config.yaml
hidden_size: 320
head_dim: 64
intermediate_size: 640
hidden_act: "swiglu"
qk_norm: false
init_std_up: 0.0457
beta2: 0.98
lr_head: 0.00466
MLP neurons of a small language model. Each row is named by its layer, matrix (gate and up: input weights) and neuron, and shows model dimensions 64-255. Each number is 500 + 40 x the weight over its row's rms, rounded and kept within 0 to 999. Numbers have three digits each. A neuron's up and down rows have the sign that makes its largest values positive.
After each neuron's rows, "fires in" lists the words (lower case) most often at its 100 highest values on Wikipedia text that the model never trained on. A number after a token or word is its count.

L2.gate347:481479530535508528469517489492489499563526458497507439484468478542422507527473529579477498555506502540565455481508491531510476472458470473519446515573456492496547525419517530454541509423552523446481453566525568523511464484490491468421512525523488455491457527550499455407532461523498511513453534474453418458446527446456592478435498460471546410509435524440457504466524457502506506482491558579562507545461577532538478503493534555554495492614574432463531487422540459462524450528576562371561458539540428548542498443464457448557459495520506504547545552512598512529512542491445467511
L2.up347:553489458551530527500488492480538542512486434576476529523394495492462474555478537512542499491501538439450481536546466474550503565410461517507437562496523435487508438562516487498517490529452450497430538466485560511454500531529524495466539516446503468491496508496565490491464430556575468502592509499511497410481613485520532427504502547472496448475496526510547441498506522494483511470576501522530574498468495485490496579492512459498510544482519435461484479554442569513435454470509502442515441463532495543532531459464443482529498464520548438466494521503471618473507527490524485523
fires in: "she" 62, "see" 8, "sheffield" 7

L2.gate455:488487559492490558477544380524477477547495470490448492471511532453495553532528487484517437512538487546521480525480497606455527508491520441509521540530555550503428496533555511443476497535558578540506483506523495516530559533555537436502477503556659535496460505405493539494470451516407560460502485493509485464416451474451488536518546541464531441578426463535556507507500447494497588529538489503485536509507501504525541493538546525532548536475560516480491464503499473475572532537442534536486485491528498557450498422508496459549477505525392495487541435521500446507448539509517470487
L2.up455:488462473504483624516495520489515449471483465489440524587547524446460466437452553509478493469501590488519526519515549486492546504461482476495474570476495529426465512453467400424517495499472576493472466454444443547509526546525500544483499486518517503518482499497446548533480467528481482526584496580471448443500526448557506526471531500500528487472517525495464483483505527547559543489568557513556421494508417539513492497546499521525508478466591488485389533468499501531511505479529529544574464469584471516487448439450477484476538515498545552543540451450487555483529482513484476491
fires in: "the" 28, "among" 17, "of" 10, "forbes" 10, "young" 5

L5.gate111:499504464486513561483478480530503503518517465580545554453488455488570507561474479514487482534519537530459499524498464471446523544549503547494487468481485510516435488530513427454443514545499573490433507501495509506470529489533491526543503538546499534473521539427442419561506518519497438460476519541510416455417507504526490493528553534492446471555474483438527544461566499505467525478543473513448521494570463416478498549477467547493483466518366453498502551465560463514490538490512541532478424611512478446479531502512517460550452505530490492513487407507480489549552533446511586486
L5.up111:530497407542470540462457413448508503531461410456526487447556488497540521463512463488491499504478520578501418528525464522497526534475611509463574513532552478499528444439483484453498536483437530476479596487444546483515543537482520615426503529519513500491506493456531491450494484501492484451440525530486441526527527526477522541495518512483438570462533526468469489458474552505447584480589448473449439541485432510446504545468489556477482546575457474522411467473517449539461539489511567554486485535448540424475457425472501439531498517495515527572396448502472455493502530521500480506
fires in: "from" 54, "to" 27, "by" 7, "for" 5

L2.gate602:450488508545598433504565541461502469448486526529570523465504512531405493449530517467450512502503469478510546468522507464526468514502504516436527424492381501491452479499512530442467506488495545491518575470458552496502459466513508464529528553523564499506485480486494464530497463469482530433540555465430405497519466560537515490507519517551482442440520481481459511544541427502502504541597504523459402512447555571517499482521539501415507455537489519481470439456536511520491489506521511499533482543503499430460368454553495490541513436482514475524561493517453498520519531496539527450
L2.up602:456527467511500524507446499433435485520476496536485449483523569516473487480582557547496503506533518446529522469466527586486430561510457447489450560506574496516524503504539515490470464515452561519514482537497436472521496521485497478591473493528463545403485538578473501545516542457459524455524473396492498477470559505549546493468550475488525541477495458455478514542444433473482431525490470468457462467484625460446422475493548499461507511500436486502497404475515461440546518497480496455502460528548506564497451538553488534474471506480479501485526524471487489526495416540489555533
fires in: "but" 90, "however" 9

L4.gate415:471476470580486521479479478497486524452531434517520474527531532519573450487481466415516482449608489499514484547488499541531533473477513480498471487476489482492522470491526478512571463509516526552505456562540450433524475438550439520508570491477621510448477507528518481493506480583482532497515505512461484543499510514525576492510480483493453537433522507547585574501554486550488594496523589478488496511512576491543559526583547532543503499574463522480436468516562475459451555474446542519487507472521477519477428481489462529483442559493523524511508477491536412438519551461496470495
L4.up415:473552470484516503432488453453518498540446449512505494506507487440460477576523512493490501488583494464468519491461489591455502474451540489474484499506484363498570503518567468509492543571455493535535511496494510507422519513487513527529494446544524488489445515518542547549462509516477520494453516569490504499503445567485482404576546509487491475496471453416492494464555539481523473467483502525459485531462503532497416503556517482515513496502519488541495561538478505466510495504480470585399495424500444481412453508499540541540473541518460531544486488524472498504514492524561489603
fires in: "for" 22, "next" 11, "20" 11, "forbes" 8, "died" 4

L4.gate636:570522469495459504494479426491468476524493528520461411530484437516489479384492531456504428453508507530433510521491458567523497506483536560454407464472515526467468516480572550510542540439518541516470481582515470456515472547522467484515462519532547576579470495456465491479523528520503432406464573467504456515495487556510485518478619480457499518454527528483457534422555575485477541472468499533459489514550476484540458508473581439519482402605540558516518473576501545479427552449505549453518503595493501464514490445519503472481477468479518483484515479522464516491580472492468420576
L4.up636:467486537494522532471422452485457436495450454565477528416479519535468490451560432507483476541520515541525477519524444524478510564482512463537538504481479501448489491559525468523480449504449475457494451527545582432434473488522505581557524499502506509442518605463446453463482487560517549530491499456545496532459481534517494492585469524479566467509563500485551592549525449452544549545455517483465534502512494487462481538510538465498477455488522487455441528514492511536443572509533499511571433531530556538567401534481526486511530527519450443555445484533491426529421552543456451508
fires in: "its" 59, "debt" 10, "watkins" 8

L2.gate122:538534495520519494445468522503507525547491424498499554493452494598438516478527522479529435541463496517459526519509459577481467491483456536523514494463499476488441570497501465519420493479412485499515485571537509452539507492534488552500478509468583467555501476519523462462569470578534468542478525465453492486499549481458538519416541479470546531589472504485500560535464526514396507530477483516450512549512486514466492616515494531497524491531595506561547520442562477422454541486539561445528445465554556522489516494490427414484502508574440517509468541529493445452544483504498565526
L2.up122:472503543565450509479548435462450460504458488560458571517492423488523472394509566531518531526521498545478544548479491486475413489472525589556521449465534466569478441544497564523456552482511449505499499478544558504454503514525451515440445431623579493547501496535510482474474537493486531506467476526474561559501549522462452482482474492430522481565511521459474458572501489586482564509488502532460539537545470525498475557518524521517513493479519500501587567521529529505591519571546490466490526506497523556532483481442466498580502522560538434467495501497500489381448531506515555535
fires in: "its" 99

L2.gate203:442471537472495508483428527458512511485487472525527479502491589490505492502487445499484472437479441450515371557506598507455491516502508452533498483579548519458510563472562538557515491524522432472493477508507522487498510525577409469523532498440560541554543521530565501501605554527561492530572534523512500507504517509487459455452471526491502411499490514490491428505483502492493535474555500458557509548371506496478455465545560495457480563461495544546551558514522475557502477524567517461519452569515500534425533518531542485485531581568466419480458510480508480540537499480534495484
L2.up203:502476452468479551517508498478464425537498451533556497559473466544444486498475487544518527546530478498517440503483573519450498468453551424482451535497533468532441501393582505550585444472549524488499462497483492501555540537569575474548542470466481439535486459508523570508506481519511521478496600515503462475513563524458509528478450479482394474503493517477480445500514509461530559500513434419530569552450512458447443518573501484534519526503497435509480492471524497587503495516468546466503550498578498491446517448518400449438488560560503561528532539503488536478549435509481524512
fires in: "received" 25, "won" 22, "win" 7, "directed" 6, "had" 6, "lat" 5

L2.gate480:498493542480477579520505486439569411416504481482566558429574528496490486502559531506432453514504444470468542486525526392458447472466498496457448505450464520506526493531539512530526507503511492439529602571505527503542489578540493554510543554488477511499486495515476574508577435602544460505474505493481520492530537481544500510492532470543486436515479490489487581450575464451496513503505490521547530468474542513507532589506555468501456554522475523497475531404548388520478494488491541497535544512473476530459515433452535503570556447505433464460562536425510502413475546493506457492
L2.up480:499522511521465525472507449499510478454482511476454546481553463477488566498525507459546499578444455522439429482529433456459514528491417495482474621515515495502495474462532552441506529534476512490478500515518485519559480480517455446538457521545544461480438524511556459472528460618531511473512496469538459480525517495487499538552561498449584482507373483490586509477452466512508552519523490551566514508516509582498478540543513434479521487500468490449443432436527587426494567522520482517503496496485429518618536487389494515519530395438428469514491432514549525511558547483522480521
fires in: "two" 34, "one" 24, "three" 18, "four" 6, "five" 5, "six" 4

L5.gate446:513518432417445534532531569567532557537468439600553526425548472530472484495433476568465494465599542565479471512525527431505497442522503481446476480441479558482482507517523493451589468487471459529542545517491538518470481561559475448505528539543522521492510541506508520484484520483474516444498472467473476509481564577584482520508468436481433549494469466518541452498573485530444468472449439501548551554446547482455449487411492570439469527482484461439583526459518495507513520478535521522561512530566462574440510473540481466525446530500498453505506431489488554476522467485501519465
L5.up446:494576513558474581449531484549521550473493491510492480492567537455507426500524480438485471463515485464567417511492498511447497502504497437499460501480443499495549455470463438598488454553494463522479476544463476478488478566469458528453502550397544453478436482487463580531494544509541560438508481449472513524547527568498544545536511485557431458513471538515469487472561571519463449585542505490476520484574413467512484471529528396544572507537474479511493506528456482531591503481507535523497472492523480523495471454456487501536519491492506473504473507485445498432483470542498497517
fires in: "in" 43, "at" 11, "for" 10, "ran" 6, "of" 5, "to" 4

L2.gate143:570446552498481563491482485557497501432510563515460521546532470509514435514511455543535526486472495498463542497475526538525494484551548422516476481434442516445499473446461481467481504482549517500443467518516528461476533541523514461493554456473482581449480424492520500533472535448545478510499509542445540438467497537546478438413520505501481503540559503503510583515489504561494565488602492496528481502511449511538513581536464532401519522442452440503492491473550452553487486537434521454481514506522504496485549451494509550436542425511577525500500548481517576422530438524559509522
L2.up143:461492499573526603542449563529521520476479557474465460572537521536532442566521494474491523552468509504476606428497444506538491488508508401490503509511501578445476602548522533496472434405518541538533457518503566463511481490530500465441498489478515464558503503471512513530565416526421461481552478494457471464461515496594462546484590476547475442496540446527457519498481478484460516621478446478497459564492496424466480540469577482560473474476531450508430530455544461479439509500508527509544582468495513485465515490510483495463559435524506500499553551426570503503522591483450561473
fires in: "make" 18, "made" 13, "find" 9, "start" 8, "ayr" 7, "making" 5

L4.gate549:489407506530489501543571501514562494509514508461544513487481511505489503384580473497454514523482520510508570521577534553525478535489483558495535583521548483539495530477481461521484450524538495482505493564521535477525594463522401505488478499482510483499514535518549464584523507531526532429529454505510458554481476507490537581480565496549574379526477598519478526508498526478518507471462488534493525511500506446505509557444528608523505581503480453498509483508545404473491536494584529533420525481526539480482498572492509502580490567539528474453541504518545509395477532495559527465
L4.up549:551456439550559536502528562593530492553493524480520518501492500466496601556567509453484517472590445512510443481470515548512483482472548560503566512451506461539485519509537534470482453504487569416467470473523484454525523515517499525503486452490473515491452373500490456540435530500535531459460517477458517517423493537545499566461549637508586459527456454451516486526551485513468541482529516514549526481564520542509494480526539536519470476452414539522510556570484553494498522470577526517489508535564495502495518449491515474507485499458504503430551501532514559518535451490567518496
fires in: "is" 63, "stadium" 4

L5.gate25:436460411401510506581624555504460501445516523507502565422474428515519465556470501483571498487510584585438425485511488461538595468534521528483542513502500523527494495464524505511520526441520577522497440477405539504467518535542592520492503515446615594492565492524435450557469509522451484499559536410399526489461519439513487513440523449525486449502501506452469468478516505489505552444512547481525489511515489511521564512492505506522404456480521421493509458521505470464458480439494490459442488491487468488494539426549470424454543490506510587504490545428531471510496499545476556503
L5.up25:463447447499488475591425486505525550479560534484558558539544522484520442526549437575460594522475539548452470466487457513417549559552509477519426519522491457486453535503503481535558513508466517506480540526489481520477529510468488538514499511498602570519530607444467433518521488499531500450495463438500454484456546474493491451462507508435447519542467444481514442451464516505521488462591509466539495466402473519608569523488476459495402509544459430493448520438484513585467504464494475514503513513456458508452502478466470439430470524535441472495487505524500498576476510465567498527
fires in: "as" 32, "over" 23, "for" 15, "about" 11, "than" 8

L5.gate352:498561473488476460505575564524509547498469448489520482530431494530534438511515489417546477440518519568501502470474440417462457418502545496548488509530533478448426515443592545481541589527527529491530472502474544469460485508476479535548471516522497534457514559481489440515461588497493527423484499497461487468492502527506588494524523519517569516434488521470521524492496464548467476485497526486482517433426476475535503557543617452477478433490461554478495500521468501538542489468468553475530497537456411469359460464466488511435469544524510455490511458504474456523564426509538488488
L5.up352:497539495431510525544585512594467502492459456572485578511490553489539530472554534469536499529499558481509491470510532493467504483425433522479502485501556467516575541466613474547541576512483516485490450565448586486531450568520457555552441502531460570485419534519430507513498495553475572449515524567495441538410485486496573559576498555451445461505507536467479473557493470477477443398518503533495471480455476538512528553488527501488440505453444441480514508504478475514473467454588547516522514469514488522476469517501473540472538498507562506522475476485550545507561410477542489466
fires in: "for" 93, "to" 4

L4.gate40:533513464437452538549581529597446520553480484453537517517446528512452582438513526465408483532528476563466508526527460507497522563472536475607517527569503517422523455506547530517437478499520510549528509512426523526509519500511531538495537455537476541447498514520456515509470487536530497481516515432481457507516519534513492515537504405497491394570476545509479432591553478463485532581536540542453474501436563491513464526401478522447507476476549503521476451487570511532559509603492564573525461462478509452486467449573500453562528490514493488433479463472463502439461528551457506529
L4.up40:490483533359512497546498543520441513504468473470519582582451504480451555494442494507421478564539473556480525537490421477478495508440485490528489494518492486460437438516528478454468461495557516520486500536494518526560465453499545505484507437595496495443420477570523511506443446566455492475511541418589433499533537433496490504516472525467415468526494491545491425590514488481490450524564474516408473499502588501459404502481482468436496489503493507497480414512495508515524522591454550550552469486528588497481476474570545486544495501502499455467476540494457472454463502516435526509
fires in: "and" 68, "he" 23, "but" 5

L4.gate196:474527458478493520465428476472540477527536529551545569450467545528556473458530484464453496548523561536445541511506531542514556556512499522497451440452386468435487493489549524481501517494510542462509501474453490486506474573498505462495510478480534522522479525478455544526501548537462519527488528470438484357524485449532510466527481529486448466455496557532474525440519471479471513567538493476438496470501490522517488419439478486430507509473529469477559500418520464502503464549435509425590493589542465523445446487508532438550542510501469525573514470504462515490517569512536538517
L4.up196:444499485503474484565517516439586542456496507474468486488496459471602460461514532466507437539419516533493528463550497526532538501482489485539478506491513546413468489534558562530458516562605488498529462546510540475503532490498586493488581479500505580502448508535547460494493488530524503621545526510517436525516419417468458535538533529514502494483523486538462462484393480547520483507532492518508489484449471512509452511515519538496414545513535464531425454445540472505525480508441505475508510450512515490576496497515554572568589538497534505431462520400465541500452458604466454483
fires in: "there" 50, "above" 10, "time" 6, "no" 6, "here" 5, "gf" 5

L5.gate406:434437467489472487505505498503532458397476529538484499503491485531583481534429486495511517503524510556477552474504437463533463583465510480469537637520498503495549503553545564501485458533516541494540463528468492554432526498504490498514517500498540572505469554517438467537544545464497540383477534460475462548523462470553440521497486506493459471460496476515482458368464454521467455513481531468544427464487489537500563567505501515487470564567510423425467490464511453549553591493577544563522486478495516500492447513538504495440367518544540499505507527518497501486494543509452511582
L5.up406:508561496539495460513511544498499506476463548493476510492490508518548567482458532454489561419440551558558497504562516430460539493452468545424522462531519511534512425496427500473497477489554419482489439477459509483446552469503515543493493505541493516478452528467545478497487425489459510469525562503461468491541417499502517484500500464507499473562434450485513499495443557544468513476485509419532522571503456499549475540550457463520386518425570491499521478558513432467484450505511509454484551545462545415476525455530460473534540510449441581420530492475557545474486463562524518482
fires in: "of" 50, "for" 49

L4.gate506:470401499462512489503466508495543504524500463536550451573545577518524528463462477484501355505496464538503415461574497495499502505456482455421517501548529517458492530451507484526532522578478455478490432515517509490436505583558498495483573466400469504517458519463532522493428519558522473524505533510427492439521569542480547439493536537498562433515498468470495499456540519512493523518504591544516512498529516514478475483525521503526452499486581446550499567549524514569554542522487567404475524492533493589466461500490491477538504520531481513526494524493516469572542488514410504489
L4.up506:495444576479490514475460516492423514504504436520522488544463517566544523444499467609431450494492493441537497530510470515483515477493472437546489526530536490479582521491470473582490519498505460544499423486523492541454519540498492546464517500495517440492488549465514549458516550568563484552623449536527562429525479486485526557476411480512501459515529564469548524525528514520472530490489516521497542448505582461475457529484436518508552536467487460528519515467497448559508604579556530391516495546474496521537516507405487463521528600488500495559543499442554512502508519447545430613
fires in: "she" 40, "sheffield" 7, "gold" 6, "df" 6, "gk" 4

L5.gate544:507510516449460562520565520541507512506515453551456466501535456544555489511469527551512474534515579558460457501471450475528522497504467467503485497489506522529449447537607464563528458470477553550522522474523515519475480500485541496473548566525539511494519563528491522563455566479519494488500567504462445503472540482573400488552450461470557488540545479476510413477476558481424443574489466517549492556417499448499532476485526484493474455582469451522450523493519519467518493460529550543452474531524440520529509389489444480491514497542553467496476496501501434496481465518490499525
L5.up544:497512477443457520468538515465448561505512423488526458499495482479472528527556539488519467447465563497511406565558480457492520386472476489467538530462571533476551470450535461464470468524478496525514506511467508467452512475489561502566538455506446510510521506495472533558430452562487553472533428453463462538532533592505471444552473425484528498568441495428504493587508496456507513516478516557537581474510438503527486493512546487517492521484481473482431497507499494508483504484422534504449534499553457555531452479538500469479510608531530520482525494412535511526464494515502515533
fires in: "to" 48, "took" 13, "for" 4

L2.gate125:508580524418534501561472499492523551510474529461500531508438508510492473563450521476511484502488561574491546540510483544463526549494518507478491493457482509473504516546506483475519450535528460434519497492488513549512444513510501505520505443458542520487562497484441446531490450515505436473523433564485443584521504470487485470511544533547484479523506521427458497478515446432575488522560532464497459430507434510539567473471483528567440540498458466489525488551499447507523514435485465552463491490527440538492466481542527472486442565533490547505566479463470446498426510537485547457
L2.up125:474517442417571447536492546501471509508491432459493505510467445472480503503426521436535541515494567568556447457512437562451511495507553483517417440511485526530495537529466599481506426508508457516520523554482423551467482530521503545555449429425511566444581542489445536451447496466464499523508543473447475515487524490464457496462529496514535533460554479535520515503511485492498530417529504559484508529404449560504540504510463498539487448496522488561478514523525511501506556454475480555525507524441402515468474550537496458532531507521514559421508399474530514545472452550505462506
fires in: "over" 43, "around" 24, "about" 9, "almost" 5, "approximately" 4

L4.gate498:495514463453515468484480521461500462420519434521493540479537532592444485422463494465426462434555464532473458492493531507404509453469595472510511493427478526517460495484540505484503514500504489489474465474488570518508595565524424543512514429454501613559583525496560446467486495566503454486485575509517451475508476472508493503489496471504533485473531477464458520506533528532524469458529536499475471541540520499486465557491510482457489488533489486566462493558539459460545498489550487551526493611469520514420497515459549541573546505586619473516421503444504416483519535485533527503
L4.up498:511509463507501528430463493426507521459434408544495496486477506498450509462505513525406453474521540518526446516477522480385487505429491509487578496488507538528499480438511430513460532476513539467513502515559464505563528584532429545535497418480504488538564479515545449477479518465491463476498559456445472397587537452497536531495438465491498536467442477471480505475538526559498459469452544523483433408560453479415468518488532461582555518506501511445485455480496558471497524507543489550501493529592521504455509507500549478575530520572499491541379473497504492525506542487531573541
fires in: "her" 47, "won" 11, "win" 7

L4.gate467:568514499471439529445506543561461479510511458476537544560459529535538594497486517529475492507531430514553430478567588464507503525490484510613437499568504428503472472464463535506507485536475439476496564503521520487490516549518429528418571432477498488456434497537478498521442539573508456545506480474545426510458462496389554494500515522526420569535428502466548548482486544507513563536553527506487478518474488537495426490489531498532512470491518476532463476520553518465558472494477551499474509522446475476504448473485497501572506482513497562474444442445543475514473519543501391486
L4.up467:589519520546429506472559499536475452523553481547513566600409508441522519501488508504495428494555454482504458480458495475522510528440498471547442506504512463498487516437503543527468473561460516445466566545552510482557500511537520543468599469415445398490466509528461511490462590546515534469530444455502491512463507480418568436547514443451457568516451456446569468450459519506506528502490420528481569488507489414537443459524535507514498412517555539535438416562432508431500525524519517466504493547525501525516439516517531503563503510463503482521457450509585544477498512555486501479
fires in: "family" 24, "military" 14, "individual" 11, "she" 9, "community" 8

L2.gate332:484489537474478519526463512529505518520530465530492520470571572561432452418450594574516521545438528457496496519535480450449453479500502438535504590515498566488548412466530563399513468469488448570535483502456518463520438558491466474528501533452466503569515511503506465536538463490511418442573487486508465493462569525506517524432546462492525520531475496511508503499528474492527503491529426464514426502525456549531509455508500520506416561509487518502515445403537451448438532511520543512516540481476502503529582479424548395469451462474550418545554509471456589505532509479536452467
L2.up332:505444533505445527486519518554539510520450452544434540505557487465441559453508525485460507485450485477489503546541450470482513520476457476491442567420498519515496559506530525475459523485588496513461534466471546427511521518554443506508521494596492507524437501452482466508523463467502487556492427525445459502472529489505474538476512523440522379471520485508521573527552481463525568570476529510498448521506561527540499553479525518537504426588511480480464444503526512502520536488537514541411540536510509542431467490483472460462515513499517476561472516470481531531508557541564482426
fires in: "one" 79, "made" 8

L4.gate390:467469544456409509473492559558435479565524503485542564555507477566512520445499456484490449523489539523497493488479488529534508525499525528566487520490473470484504475496471476486510471605496520559454503452480459501425598554526576468524560457476494600523499441440572513503474460510614514493504573559506501416529509510531505500502524540454510464403528463510537567500483405459464434520480508501478482570528519522486464497589557582452420490480526502485490430494567580499569417562531504490452518536475488502534519526503463495505447509507490528432597459516503449445465450532489469548
L4.up390:495497501435555403469438509605448513540531457458583540523506457496506580489486435509533446526477474494491481537469504514517453473513487522485537521542519466523497477534539513518504482552473465527510440495547448520480482542533550495423495451521508549568394471455451420545513517506524539484535511563482566397524548485548513460465540525482522560426443475476495501469444444493449506546561535570484434510534429525529438475540505583506454509516420506479550383487435527463461482488540539497444546474551534473547539528501416524482453497429485464535553521539519508482391482492521525517
fires in: "it" 95

L4.gate381:541465566463488531473523493531550484559518531568505485484501510480479468475520488481509532491459570479505493479520448542505468491504524461515422519551538523464455517501491556544529522517494536478440392526437507473448455583472472531498500567525505577474525465496498509420601506479571411467482545455494429465474436534506553480529460493417477482622538473452526531464574491474504544480604496485451506542500517560544476467497503505397469491506541518481549498523494495496449529484521487543536473449520511467511584505484425516535487462549575488511562554514521516483527587433586506488
L4.up381:506483516475489521514502477522439464478424540524440504497541553475460503424486496461551569483494585493541477435555511519432405446449540422467465503525435462487491457458529510451539574506523522513492508516486459467486458530485507420459462515458444512496538478553534496478460474453486492474465620514492528472546509439506514509502472533416516509460533452490542549466527530495602570372512552496452483466495408526510448486522496506500524476492571536519460435562474488506528528520458520481449568503490495521549514507484539565426437482494466526499487470496540544471530440458565485558
fires in: "made" 37, "make" 16, "marsh" 7, "resulted" 7, "got" 5

L2.gate49:455541459422524454565517552504488461526440501450559518489475487523559566509451504481492488483551464518460479478535493569442487473459511501549512543552468516453492539414548491479532421491498539489416538484414491546534477500491497490520532570500479463499481510540455497566534523535498478489524515553496487449484470511492527493518463558478498505488573512510482532482467447543530481524474483498428549520477472478490469487480531489420464462478493644537537424550537512547558552515483484449419429484445439450458529504502454487545522449519466472511516485400534522504486538408484465483
L2.up49:491545523492523440555475492526493463524506499525507511504516556485518537419473468507538522570562482528493535497505542592493467506448553481452524541421520402528577474459485491493601594452474418420477474450486444500458535477494536549410506502472511513498464546482508490511452506535429490475451507504546471517437475501458486514492527524503503517470561501507436545465475515551496548521411512453451487511533487512547556515502502576468585435549516564551559508479507546475463547520462520508469466468467470473517516492499528487505480520511541469546518489407529568552523477440494478480
fires in: "new" 67, "northern" 10, "archibald" 4

L5.gate389:521449439533471533491462549539505456516506504539527560550493538503451460449582509508515483516520481480573459494610558493482532488495509513537503597503524463505574484443558459439386451509466471555479570542485464482479511486545474525503643522520450563531472559497525529441509516493508523575516454479526471504461526519448551508433511442493519502531424467467547495558512498471512492489505480421460477539457501478543496511464511497477477548464516458490523477510567486477460539479464423522478547478535466453539523528524539516580564580500454504440486502575512533540498509541560444511
L5.up389:489526481520425520464451512474481502504449564561521472501506492402497499487503493568498514450501435542574506483557486500517509483476518493457495527482479423478543474430539463462496487518516521474545422497633531519484512488509465548478493464485484497602433436571599580498505481552503514564539432550500474591532467529413515463506502500568501506494438424535445477535566502473560498502501518518527559514491496560497476496517488515553524522535497539557545486545497517430495537456486475572503418437429492495463435449510526489521501469466428459534462484493492547416496477498522525476
fires in: "was" 40, "is" 35, "built" 5

L5.gate312:458463510482471476530483562515573548464512505478531542494555499481541517457504551462470463465505512536539518475526476474474518516535478477529423466468539508497485453438577525575511490478484545434503485534474565481441524492480452511469472508521534482369505529516419492605473530400446495484463481433543510503509546536550429631531499573466506534476481413438561584575551597435509518549549560516489508522476546530528439481518497502433459459521454533494561475506520447496530518428519463448475484514515511479468536485446457508393481482533494557562478486536458491494488472548539525468
L5.up312:472547502491441573539477440610509502502450526511493504486513518479472461552521545499478491524506473489479412525441490544515510420450452523494440509564499494463494467500529427561507444467500460528423495461511539485535491483501533529543489443419522469498521524494507472517410572543575571479409483530492452543460456463508508575529480508477516499466526437515511511523488464544384540599557449506488499440527466470500520468478481499508444541552514515498492471478513446477500487454463591500496521479457516491502421475421450469509488539492406517497534458511568455521567490558508484415
fires in: "at" 85, "20" 5, "for" 5

L2.gate628:437479517495532452505453477477498490547485522512472547522519538497447572548486525401552505539511507557481538528529441578533487544469508521516513447466517516491461490442506489478521494500470566465514508472404569529479513541532505533498512458457487522490448474470507439527493569568511509472473467458462437554406525455481536491505567440500585500514499419459567534442519456522480477501526528528427570500497426511558481515444550495457512441539516488465572462550498581415473492540474514475594479527474525549503587465529527485592463446504557550506506575531489502472473463507429502543
L2.up628:499486491477552527517450420494464508459493511556414565498515573510516489457494556505490509553543481495494473494405486477521498461490433484495437478466418567533491534497478488435541487442445480510410474474536505489536461479500442439480471459442466461480476444431444489495557488447534455561511508601448491506483511520469465459515492557515491538476538491557515552456521542523489565533551591445489538477451471585447453538521436560505484517459545530573516566615558487549509498475477525491487443550523536476497523514547509478478487509510519545521497520420509486457489559495472516499
fires in: "its" 44, "former" 16, "other" 10, "earlier" 7, "newly" 7, "future" 4

L2.gate231:482452574526516475505481547528499508522507519458508529519458503539459532412505502550556529498546511498549509482498517653497398573506497510495571549500531491580507534485549456366574518519382557491494501489460470528511569561465476524485518525540573483525539549460528558526548480528498575546502506542496552536456509482549523467456556460524516529501512483452547526473512472508494597481577512475475441486484484507529515517504523555486451481504515456530523448509508498510524580518554554530485509522460454515461592528511463516530460566527525540533459589548441509444469463483438494518
L2.up231:503562483507511538477475526486548519430509539513473517552552510491510535501459561483522407514532526538479545528549520525488488535489499541482585482587528447541511492450533476434537475545525497537479495481480518550531476421539485505487508487459527466471500498537527489446512459502521526483471527461399480452552523476440565547441521509494440478481516550514521518527558480486536501534526524467495501494529479495503498477485492568550482471571524535515573459539527538508500599481519468474502433541451463483546609471537505482590462430431498517489529493441508521459400495539445542487
fires in: "former" 24, "current" 9, "northern" 9, "southern" 9, "other" 8

L4.gate7:511474438501477452526491576496528490468469469509499510491460504533485527481542462498475584544548501503492527509495493587520495527458538498535571492513478435406557525470439505489525505511555502498502499498447542549410559548531562491499518569486499602495486441559460526512514549537561520471470586502520574457451516462498578518517514504444512500432554552496500558458538544548585526521480475503504551530474566477547656505475498566425488556488560514480544475480529448458522517536501438530511510457432478459488494471489554465459603466526550503489549533502498511504489515457507494540
L4.up7:559463562517433482498465481480504467456501450547540534541462438504508515478566483490445500582546458431561541512462482488444455517517491496565505519483473470426561515504468467462569540497460487515484435518484482560456533519507505516487409534449518529524519435455447533477440470509585499512507514554478484433476515490420540553458481506491549496488561496540479513480554493569538505472437465531460542449502479496524529480483462568492479525456552572580543498460512500441498567485513522535450487421477529454487476413480545472417494536525502511575559579517477550482473593481485519515
fires in: "new" 67, "northern" 10, "eastern" 4

L2.gate476:456532478483468533452505498449525576492449516495495457479524499513586440488526390494463523538535469520456404522554470486494458532482500485484497488491506491473456503533496453506468541493437518548482637563499595417509477528515530528527551529531517508512579552514417468468482557495427506502491412488436515415497577475460474428423557513477471442485527502522518527476524501479530493557456521443492501582536523466544597552485525525530480494506470448444473487451550464508465523510523464529516488562496454548530449480451488538489532491503593520508525486523544521547541497473561478410
L2.up476:478423515519449558462515447436591467517414406480544476505460527528503459442530522519501469528548568446523478544454478498494489539520495408508494459552539441491482540454513417545555492510496584615530477498474522492479496527522537563490496518575536528507507501498503479536553532593492474511471478536458547475460482515579502496493531546526508454519416507453526556545490408492557448488497569524520473541521494499555498533522503461564469471449547460544489556437528548521465534512565545523410465468439526564449486481471446483490498491507484494515529545498476604535557499515563501509
fires in: "for" 46, "forbes" 11, "with" 11, "ayr" 8